Weights of a small transformer language model.
Size: width 192, 3 heads of 96, MLP 512 GeGLU, 5.88M parameters.
MLP neurons of a small language model. Each row is named by its layer, matrix (gate and up: input weights; down: output weights) and neuron, and shows model dimensions 0-191. Each number is 128 + 32 x the weight over its row's rms, rounded and kept within 0 to 255. Numbers have three digits each. A neuron's up and down rows have the sign that makes its largest values positive.
Before each neuron's rows, "fires in" lists the words (lower case) most often at its 100 highest values on Wikipedia text that the model never trained on.

fires in: "of", "english", "japanese", "japan", "joseph", "africa"
L2.gate504:132134095137075122093136110137123106128134178112157177142085134166111098141159129136111171082141091174074150074174123153167068121094112181092156103151117100206121134106113140127165084131070079148058053168175132143156137107124140157200106152103118199142180138136131098141117154149119102129121101123102152129082072093157132145143140118039118147161116142179102151156072119095134099130149046138198115147108138084127151131142136124093138134097115110081097161100083108120130138137194063155071119140119156102157123126166135183137149118162102115131111130178082100079143129166075147201
L2.up504:175134189135104087139052188108145149139111141221186125151161099132118112138176108081165097070074140111136153141155162152140169102084119130076107103114144127153126161130088146132123080143123096133137160139085111117192145132124104204140126154135112170113128168112151093124149098074125119138093086157080103091118058090160143111136119137162098120124079202127106138168194074139145143127110057136150104128117150107107108130174133154164064177112119117143089140141157149122141117107138113145088136127141153132122073161207144083109115164052132175109197080125124138143198181110174122139
L2.down504:080140085158143139106108109101087075160135135139099147096048149150153153139091142114121129051110102162121151136091092074078057118156218103150110110101035126145096090182115123110124149127124154077101105137170140107098106110096132103143157163098152112135127108172158123090081111134130164144104145169154152113146112146120131164134112077168175113153185129135112072072102105152159126160059124149202168075164114166085092141164184110101194126077104121109100103108137122152115088111115125119145126149106090108128118132109104114155162085127176170138065160041145087125114082080120127105

fires in: "during", "much", "after", "following", "film"
L2.gate315:118213057142132105112185078156083113171103181062130070171115141100176133128136115109147120130153112138124139156137125123120051149150094155149154162142075137142153101094177178111214078087156174140083096109141108168129121131131172088064103093153151082114168107136099132123164122141153128156099077161161107101161082107092194093073158103184087111128208110096112103146093134127119170157134125092167098119140152099170158127164109152129150089121061125149112160139101133149124112167143125147153135184146148110155143096085124076093160102118094168119099135205142138141181135130095104102
L2.up315:135166115127125083187123146134115115124109141109128154153046090116155130142156146095136078181124083144069122131121126166151120161152120127111122129101063109079115124150135072184166146206164168084136110106149118157073122148131176075122079092108186185061100096170128153098140107146110148178112067125102097134142126110126156098134174128158148132091085150113163123163125047124127122161096111111093086128151157145113124027101165161117200079132180134091142073153126113068114151090166160112154136111157146136056122129136118073103175101112124126177114060129133109171147119103118132077
L2.down315:168148065100096103091094105087151107124072186130081143128127120105147113167112168186176075129151167169134122158080155116161171144174072141129115092151102111086111115119107159074184184146134157157080100145109131182100155096119112127131161156143096192083118136186132142139100103124174142150099078169135119142097112091070112122110134167140113113069148126113100153163186140149108165157088097136098170130181101137146120155139075105139169114177166077119147127153107080124154056102118105146075145177075181075116151172136117105075083112131081128124175160147164120158146104100145201100

fires in: "s"
L2.gate497:136159147080131153140156146193165142087145196176168117159165115112141143161087124084145149100135098159116101182115144156122107109125107098103047111113113103131134119137107101115205147201131139102118098128172123168099188112159171165219140139088111088097162109184106112139151139153128106120147130088184065128118138058118094141106122115108111054167151125139185089132131095135121117122157116106147057036116137180101146131173154193142125093166062116113113104110140176121199127077099149145137057146150150148088169116166109126127179131109156117110156140106092094141135090114118116145
L2.up497:155138079161157144143127100172133134178160113162137160147105165083148093193075103146124134126083129116174063151058092098159121136159127147138091112113141107201104155124115174139154094066167132072142097169125088127123091142092144081165170094152131114137132101139121183129105130147123072157053171132128085128132108074116118175119122122072133152110129111135104062163198183126183171117120148148145090056113097128176076175128174101100158114123123107128132125089119112176181136083095131167084137162163206188133106175142107120162137108140165161153098123145127095160121180093127137175
L2.down497:173101099095130179122167190132169138145117084112149084145100162136157087119094149121151124131109158122125143115133142081132122144172180181132110102119135090074108116102062151136116178125140139150178143132180160109104169118107134143130146127132167156103148170143096130166164108146150148193156090064159096094088124124102135113116144124083163153150110114121110142129140173144116099147145104067146138114205066079039119155086122178134140140162128080107059106101127198159071126108103117157146166147129095128135083108112109173193143096073172176144108172198146135170148126188126212182

fires in: "left", "england", "gold", "among", "island", "golden"
L2.gate248:153117136158144125108105132073154086077156113142137156127153137141145185140097105141094088116092093197128079200119107190078118146148122105180134167077121060169130158105123150136090099133127149125112169104151186119200107185138071024099126134082147123041148137181158056103111163195134126116095127073131148126131087086121149067096148081125131157161158098148167156105103153129154127145104109134137088127126119146089156113178152126161136148127135100098111100173097158163103168143088140136149106156139123154085162159127112135066177184118144135086124142136161141077102116085148187144
L2.up248:089168104084172186117103154061152120097152125176030100106156096145105122118150089110121165140093171158133160133138050096132112148116109074171109131167049083125161123122098125170162090090203108216127116110144092067178128117144161101165140093108128124146079164113160130164103098114151101088156165102172214137083130135092110083144091085154127149111108094138116123101121177189111105100129147134104093145127081155148138166148110121106082201098152114092134129120129138151126163118157110074107096098150089117147130130096135201083150112094172108152133169117137122120179138119173130141
L2.down248:196193099147105140093076084180120157119125115105125133179158080100140207130067099143116144125138151119184135111119155131157129099091164083072146168175160139123100142129070123114147159156115108119071140157135150163112140112086161092144150113076093159112172131093157080112127163154129161204093075190155136171086090167092154162137082123176133147150138118143107114102127083133186163114091117086091161077095110100121101166137027084178115120186126193154149143155187112134085055083123143117135075103135149149143126191132135106107102133138115115143135133139132116134151109146102108087

fires in: "which", "they", "french", "thomas", "florida", "property"
L6.gate291:153132136161073165148145152153138197077132170152141205097074096169149125204115132103203141157170147140156116130146166129118183120160084085141144150118118136199114111113072081175159080142127153070098148138142071168119080108147170168121121103188105132092101167116123063148108063117116099096047094168063137121096136146114146165119152082122108133135118093125117130115152129098080116163154135105160175161165136181182142111168151157148129143097153155096151088136154141119127154127169082114124109154151077097071106143114148060128129106115077082135164164159086140163145136091161119125
L6.up291:115171186151096139101136066110111149138096138125084107145138155141163121126120180174189093027133061116098157126169112174140134139149072129138154157146049138103104107077103082175064132165145148123146178145130199096120169117108116122136148099125130119109099080150147111150110083156046143169126127163122207142151173095135189150096123107062115151148159161162081111157108161133105137106169114128141142118153155120139074118129138120141166094108178101143137159173113152136122148149173125072147124164177115164171118088138108058152169126141078082176134121157167168170145126179154098141
L6.down291:151127126116182148110086163137132165129144107137163123102090103141160153132090152137166154173107096134142140126105129135108126145184157186143123126151143138134101176050158102072109110103165160093069104098098105165103126123112078106115109134173090111115150216128156171107089081131179106143157144134115120096089144150061101162117110149152160032178201126096162123108137137151098136146078139139089165145135136114127126152170162199113085073092114146177119113079102066142120148141137152125079112154119140107092175146127093135134105179012157126153171078098132130167079130158126075085

fires in: "company", "japanese", "original", "than", "japan", "another"
L2.gate358:176189140129106119099153129133100124190108154115134157163140093153173172179157214114116126118154078090141201141107119165125164115123099089126103082110071157101099094166157150108158155198189124167121143123164141112121118111120163145119171155155118118126136096118194166136132159108146102113062162117163093140093115068154168115107124137106147145143094092131141107094103133125155152108080135193200118150106167167167198151207147130141105085122139055110142137156120056120127171165149099082065190157178106149162093072121121138159102146113103115123151196147106141119165103110155131120
L2.up358:144129183071158106121073096152173147157104133087120133106066101140111145135108164072137153159160101174150151177093140125121080101120130121083106159178139111050082083141139115144147135196131136125130139064098136174112110097153182117200127129121120129109191143115165107122109100154148153056131085080105153202111101117115119109194157136078106118174161092073076130096061047159125150129108123119119119101134143124157208134142168172111128131121088079097141156160134158047116182103123096090141147108086168143111125138140119111179114111139129197098105156100138137076127135140126112164
L2.down358:149111164145096150079153157123132127094115097128090142099125110170170109079124135136117090175133104111132082173118136141109192117147140171169124082157154130125084119094112080112101116080151133084162156092137163197122192145122182117146131133096154140131138131093131107110100160122135144105126127135123116113069086109165173152084115187152091183099124135081169133092129110134123103127142126107162113131131043241115098148099093105159160199093100117121134146154181127126197103195114096157162112141141172169102134062057090139174106141172098126160101088165084177069102083096148177130

fires in: "most", "these", "canada", "canadian", "final"
L8.gate53:123105087125089124156146087106194192081071118073117150146092160127049175157184149146125126153156098167125182128158150126140077175148123145111119104120158124133196103122115132141124113066150110120106146146077084185102119135163175077128122167125093115101124151183146152087130137112068107155135136113094029154146104109120162091048163158127130140154173096132090111116114056167108091102144097123171100080156134114124123099151084157115147105180091105117142100205120169109095072116161134147132070134186146149140114110113187122135152130087147123106155152091157161115141147149159196147
L8.up53:156177146140139161123093095095109116152161157095213134095168165159142143135107133164148151122163146094080137154091088094072113109154147145158130089190074136084110127076110153067099158170133130092100121104145151088109172146094126140107159160152124114083052170115117144093141131086122073117168177107120122094185147111091109180089163119134130098163175144162129098114148139156074184199144104157178099135088120139182130157150219167094114197142118157123154165182096130127120142154121108103139066112107109130196069088145101114120144142175190122113132121168144105165147115117146175104
L8.down53:165125155201105155133165120184126133137119092072078192135083124136134112150174118126141116174152120110172149154124119124113131187106159149151118154132157168140147074171196104073107186098082139130080190217112102134078101130166123133129107104162107092184120102054152148197102126151144104132098138141137162138160110200103108155134052148198119165088090079126129150172126120129150073101148153108079106113143098153133129086132127160159173108136178111101153097157128135098125132088138136100097123043181181090110060108126115135157068142126129186123110094131104138124136155143123120139

fires in: "source", "second", "tournament", "see", "sources", "two"
L2.gate67:173078112082113066171130136168056162080076150067104068143091081149079127129184152184129126177166121102161091111063078095185127169161149144177133175162136205169108151115156144157121166144090153153173096169134090141115119091148158188075112095209107155150127122128111139164116160111171102176131163113110139144090131135110148168155140115112100140064179125068123127158126121159107159104201120130119099132139098110165106099158149127111099103148100119127161102130102162107118172112154138153128087112083123142120104089149179169154142108116149101134089177205167140123138176105140126138
L2.up67:156153181075129116144083170128062178129121138140192133098159094077119146105114144132115201071117102113148148112115124131140072115146117104179102178098098112129139153142116115130068149127114133070099120113120154112138009073069087089109181230082140140095126099088138081143112113148106079141128128125093138185154100104133128093109125150100137128109168140141141091183151121124195098098093121103104102114138122114147192082120136111139152099191131151128194087146094181132123163134111170096092145134099124089097112081129107107107172091069126150140071183134130159106127142105165167159
L2.down67:127139138105137161161134149194144079114043128126161123143161135102138139191116168087107133181142143089125106115123167149060150164083102143141155050153087104090120081201105119134066141076142148113096116110133076149149192116136115154141144118124128115082033101143146100094119129172151093121113136169127117122132176153056113091119077120120111105132139142124108162078070164102107124111120086154125128153092157130144099120103138196168148092111141089071152151121025107050111140111189098130153114152078149158133085122156077136140158191164131182099121131116082130109150144123137107134

fires in: "not", "performed", "period", "per", "all"
L2.gate348:145140149110093165144169177128164148097118124095119115146148134135155122088090145175177143088130140121133121158098105155099126121164121123097186181136186174166113167171080128117097079114084140105143143170153143128143038184108125168115121077189163150155128138140149120138129121146129080123121135122091143149101105113127091124167112082090133157103180137157119178122121120115117147062174121095114053100231154175179160080163131166082137110098060073102153147191107115073117123199150207134082089129129152102119128104134145092123131111085127100095100122137149139117099110043126089166
L2.up348:120123093072110107143124152128141063076181116095152134120127114110135135127126144114108118132105107114136128113117130145137118165124177207187195147131149173116139116203086140130099219119163133162150109088150086123127115157137062192168130095210171138123133085094093174104117142079113055129076064129134096109071163108151092142109167121126132141147096144091131179098093117170148125140112085108122117058153182124123125106064108165144134108129149161180123120160112143112112107129090128098092115030153129120120162130069081118142115126179165059132157052101133088155130123116144162132
L2.down348:185145151041140128126150153113124088120137123177141109119074144121146140145172138126160133126126119138138090087140108111086146140178180141126121103149073192110160121110062164113138117131161186095108115103123101102152069164169128098122131164146194203168173127160171110121072048175127085132124107109110155121101075128136121104091144119121097077134149180147165157104168167132155123067118112155131114111187106194092153138072188201126118117125115139059135135167106103151122099142084120102161140121161154158161121162124161197164063108094088171139102124106149088145111179111171080141